From a checkpoint of a small transformer trained on Wikipedia.
Size: 9 layers, width 448, 10 heads of 64, MLP 1536 ReLU, vocabulary 7778, 26.3M parameters.
Architecture: LayerNorm before each block, rotary positions, tied embeddings.
MLP neurons of a small language model. Each row is named by its layer, matrix (down: output weights) and neuron, and shows model dimensions 16-143. Each number is 500 + 40 x the weight over its row's rms, rounded and kept within 0 to 999. Numbers have three digits each.
A block is one neuron, or neurons of one layer that tend to fire together. After each block is what it responds to, as a language model described it from the Wikipedia text at the highest values.

L2.down52:472457501468547448442497505553513470541479543500486498534493488525518599521494499517506492500475497485548535463429518503503401450492535533571545480545509535456454530537508584503538499497492521538519509478543449475369450483530417486540524514437547485561508509462455470548515492514485425446490476519523483436485577455513560554520543493480527489544497510570528571464517464513489431435516
L2.down111:486455523531541464531459527478539463546424406462538552533497548520544500504478472472502514507521441457468445549468451590532475566531542578504501517447509500454472405556517488483501456505509572519584512500441470540525489468479498507492491522593529538559458535498492530450475596504473526506460463505490496463511494420473549514580541483494487510440515415508466498474474466488530512526570
L2.down573:514470498495559510485475542521583481424587493513529434478560416528522505488511475503468475398554498486407459508460432547464469523561533536561485535530523483416459480547488516516516415444500562535459465542562531496511522451463485527536461484537451429497484487539589477582494466452520488444534479579563536555455467491413504510494513512640518542530543553473463486465493497482473467501560
L2.down623:545465512589552486477483536481558448518549462519531517552457459487521461481497580499479519450523538479477547551466518480438441533421486468555467485480505489485526498446441523482554504468552498392509527589478518517493556492496529517513509515413487533497472489507502501483526480432483569474511449454476439517528553580430454483512529515489523495462499509504466557530440466373476505527467
L2.down917:509500460521520570505536516509468476474507488496453468504487519483498593471521504442485465553554493456544519527498470489549499554509516435480505559458552470470567430539572429529469596443437434481422500523503483552484475453551560507513486467532482502467509473444553532528526487546484496500494474536561416517502509501459571478538504544526488495537468506489531502493492461468588528530559
L2.down918:560544543471478536494497461528431473506508445540508534554564460506526546478524490497475459436561455507407395491471505469430453518536489489526511538499459488447468485479474544483400552552550502549486506528509489530553502539544519491459527531485500434423477528538633455502578480538501510386455564467471576507520533485497525517504457482502542530497543526465602464488506468462411522457506
L2.down1108:486519490515470560526528487428607445440553555494480466515479490489546492470600579466427529497463484474472491523427442486489479486504434523531510537508501448482538543463531505452471549428489544474481535499476441462527548404534484547492460548490504447455519481431560518562563497472506483521539506505490589450495542530515609512508556605495553485517507482481537548462543516507436600510546
L2.down1345:568443504539565510510450469443546514458451539484549451490461473591547466498581486469513559527515489539484505521535507450578446489453487578503562558457484472519494517559426457547542559438504514538517530596498507521481494522477480571502529553519503551520530487497511504537506538494522556514527478508468555519508488537469518486493573516500521488547532448483511485413479477562487464438483
Description: Inner parts of names. Tokens inside multi-word proper names, mostly a surname's first letters or a middle name/initial after a first name, e.g. Mariusz P(udzianowski), Ross M., James Patrick.

L6.down807:535471492556545536455464482443479550566473484502443403479475516496475457466493433466454496546425540479462403489499487523471530483517497530585413588580468531443480435513537481561471492470481468517562542538496503581505505459520553549503549444435449565473484449549506462482517535529534474532510546451498469493498560507479551479542454506483540472546502484479516424495534439466515524546487
Description: Mid-word pieces of foreign names. Inner or final word pieces of mostly German, Scandinavian or other foreign names and compounds in lists, e.g. Fuß-ball, Värm-land, Hann-over, plus date digits and " was" after article titles.

L4.down37:480561526518599594451481504505568553470497466518500530466500517518510582500506486514515465479549483556486514508484525438432462545517489476478489527468538467487483500497542475506448455534434439504504503527402403481540529481469504452459528521493493524495536449509490492568493568456524511506458506542442450559569474562526449526554494475513481479527515490477459564520491523595575483496497
L4.down332:528462470443485483571492448494483492455548476507622517530480479483540527545458572493538520531468536533534510541466534489473542499461520490495527511409497492546457562460434478507506513512530485459448539545495524483556523477444507483425506502462484547558418560488489547554477580493557506530517490553555564479606492476515447491484551461587458497526523494524507524490505580495429491506476
L4.down651:476490470467511504535498509544547469515466484463514540479483415433602455527479494457521459461565553494472509519449461498486483518477537510583440429399557454530485461611573505541501489466551466516528531506512534460524533491565495494497471434521487508512487424510448475556532482542590555495519534491500484532461467545515497493566476474575498422418525484556476555540431414550492522567452
L4.down800:572524507469516503466497478589498502452435411503480491610512511571476486486493563461468466530450449495517507482514508511545517509465574488543499550494546557475536446443410569491574525443481367508518437487531392475515494413417518467536522557448471470458506499446515493462475493518550490529489530500523463534579494479446513491533546571469492503546528520508464580487520501479524445557494
L4.down820:476509506556511502525462515505463494497463522449478540552490569431521431469455574566486494554461517488432490458483515537513545513547495565547485480430562454508502545538502480441503559462550516485510518489475512482610488439543469514484582462502518433548478532479468495514410527510486462480461545506553488489459516497491563505566511444448506509426480513535441424509513565520532545595553
L4.down914:431479535547477496427534442438434528461472499519500545518476598439429489521485524542422535471518505515500480456533463463458455499501499474525507510591528569510494546493447469491553474525510487559488533431506586468523515507515491475494497495580540554494534463542507555496467532524520457401442500568443501404415525506520534507421491479486558440525490496449503526538526533509529483526531
L4.down950:507414483475521487505557560566510459548558458505454590455514492460493439491443506457533568508466525499527547566539534560511468501496479404532529522462511477440536493564490503592465488482497470484543501517521486480554517493475419526468553467438463425451538398514532509469518513470501457505447486514544477544506523456526562462576470510549556601532586512537435539502570523488483547554492
L4.down1002:462541560544478432471520450526476481474475616531496465485537481472572480549420538477499533518491483506477551498528494487531497480446491466496509498433516544452515491519499590507559520470495499476495522574514522447503469451504515516512560460521458426460507544420491470477492514555555502489532498569480515486465560479491469485572547459513447514487558517477429507552435516504470483482438
Description: Name-final subword pieces. Final word-piece finishing a multi-token personal name, usually a foreign surname in lists or tables, like Agostini, Vunisa, Stryjeński, Fajardo.

L4.down98:499483436534479505478496461557534516497486498469545483494567433488519405513483523459517435437499534470486534543507491506479523474512400522530534594536416474564359555500520476462538535480511517441564446485560485494473554572502412508547455552484522487444475521476443493468517546507527518563554528554500498454444469484481521551550531578501586467501467445517558413472471515506482560502457
L4.down342:587499504452538525492529520559464522466469546501443552470566496467489521536475426479505492511514496496499470526572530483530539484442487519519542461532545508532505462476520513520480571401473437473446515440514495496535378543497495541501536495446425445496524477468494506555531487467477503499563491529498488571513478525501460475522507498512515591479527498492462488482486507530566483518442
L4.down677:479523496574455504470450501493465496515504475491472495487512600477446511461515506609514523493492536497392452543472495531420474563439498480549474523533501496479476508438512479554440493501517494507487548454461495509540473501453489478496501448518463518466505519466476503510478533496507488457517527555445513536454503479488542493477540520548435467534475454417494440549534504519483452551553
L4.down832:510505537507522510522407488566522537550495482484542484527454470506474504443436455456537427461531441557513536518505455466486462519491511496528557506541505515499512551608426418551517560504552439495542469442507453536481527478479559498504513522434511472490509446525455478516442527519516442426555468622528532479500505459572562488540480457500532497516475487478523488521520462584448451567506
L4.down921:575539563503516566482479501534480558546438564574481550470516464578435525513509496453587490482522491499476519518474502466498487467515503486513496514540532524541451536558569482536467423506485512465549470536508465556479551503553458497519510518519457541585483434534516497538462545472565546496509495561540538501512474533495511522471509536447437436531396483478528525531546520486502504529502
L4.down1126:496487420480513436458450431558518535461496481395476533467455580514511487558489485538530545502496498493459465515478532425523532582476487463522497448464519482551572526517508562476482539451532504458489523494499566485386445534491529515498565470518468499511554521510527454525516525494459502528513466585444482503466544542444525496524544522536498503541514542447446546556499527491494554466535
L4.down1318:498533470488497626497424470484484502510470500486499482513527488488468499484508456516533533507408544394448513438444428487516522483528527483506470456479428462540583535485480401491506503449517521500577473463516521563574511561484464546552476420505471488450566499523565476497472494439560390441503508521527462483524501487512524539538552567504559551527461474463488551580511462489518525551552
L4.down1497:509564545509523478559456475517471434489545474487491486475486475528536465451459521543507509564531565453505484531489557412542512456502543549543450521498541381477484491475488431402582558491487489467483498526532526543521503502529440526555516480422434464554451556481522543482466445515580492525539458460462561462509567449543485482396528541515537483465458515438529456480467528555520511542494
Description: Mid-name word fragments. Early or middle subword pieces inside proper names, mostly foreign surnames and places in tables and lists, like Fre(ies), Schothor-st, G-le-iberman, Nik-ol-ai.

L6.down1019:515525571476548482422513460510487468486509485478458519510532448516590465504455475467520511507481433517486498514567560432529536441482577434460507527429530554482489487551487483570522473429517480552433542434448500427544481506512429494503526467588529536550525536535503516561476498515464571437473480494467545478532548494527502530561479455585601446512579474471480511486432493534533451541536
Description: Inner pieces of personal names. Middle or final word-pieces inside personal names split into several tokens, often foreign names in lists, tables or bios: Isa-ac, So-ong, Gun-u.

L2.down337:508512546472510500462534459505557453512449454487557526459529457495564594475548447582495602496499466567522532459454406409421480488503504507403454482464555511512500477508535509479479538512517494524540551442442515507476544536462567533400445487492573512507514490551529493580426490494481502529473509473473507498542516437534490565455498439540482481450572505491492557475601418482496485542501
L2.down503:472503487494492534472526517444497466531463528462463525548483550501488521558439506572498421539486471407429499509580470532516488538530487456464510561511523525512454484490453491487498477563565551447504436531502518454434431580543466437463479510494487554453507463483450501449415497464572540496581473534513554423473582481513531482457502479484513496551519467511503446513499545549413481564468
L2.down761:555512503486602413465562481468495517478499544503525417515445542468534493528566491436570419554485487467531479469487516466526505502499450448407505528527560424504446454574515494479548493467498469526508561441610500528462555486456556546538490508528501513476532467568532503469496513443436500543509508561448492557589503527536538525527440543488526546493499576466517499527502488510550493432499
L2.down772:490500496499464502623471498547524447502433473532498481504491540453553459553483496407580561482523463494591471469494450426492524499534475517479475485459435414496536520459497543480482539523502548513489545528490474508451538531499535601472549427547475531518519541505503572472513478424487510520520516485532498497535458512453538537526585471452474460493438558518450532507477472485559480556500
L2.down816:502533543519493560544366502564497492531517405475475498499505497477474472516448551496505507475509593564511522511451461502581493516441492535475562590528489475545463462442509532459539539495526478532502547429464492485522507489520537601417482485564463525450496502537512473471538469494500472502454502504476509475523553492469541538489474478518565533539487492570451504544550520466564449531433
L2.down1206:557534553518483542442498503528527468452506527459504541476446467478560478494508472450477492497495543429536459514552451482481538486538478532478433471477458474469488436549497508509526454460546556548480527584511488490493512501401482521523455491509455475450513485544562483584478543548540511417459449563481507453456532517544479525490501473515540532435538504513459467472487469516522438490505
L2.down1374:433502482509575522498523499552521468435489454455576539447487438507468484452515467453534569472489604447522532496486553503486468493465516549471490489438546525472521433510489531458497504509490524491501511503497482500440514538453497469564464510465434519452448542563501476491502419484497548542505524423537434523526519494535529518518480481410550458529512511558514517563475436520459513521423
L2.down1453:419538520512589525499510469441493537507480455421495589413500518517526543555470433557552507462460530473474540474538483497451453510480513507496469493492554506497528471481461459514587493497572421527530519459490483549560470493489475473498494550549479497513513486512496566565435537476529536485558468592540531422464501465560422472486472440532560541500470530513472483488478475481526478508415
Description: Proper-name final pieces. Word pieces that finish a multi-token proper name of a place or person, like Rock-ford, Green-ville, Spring-field, Silver-man.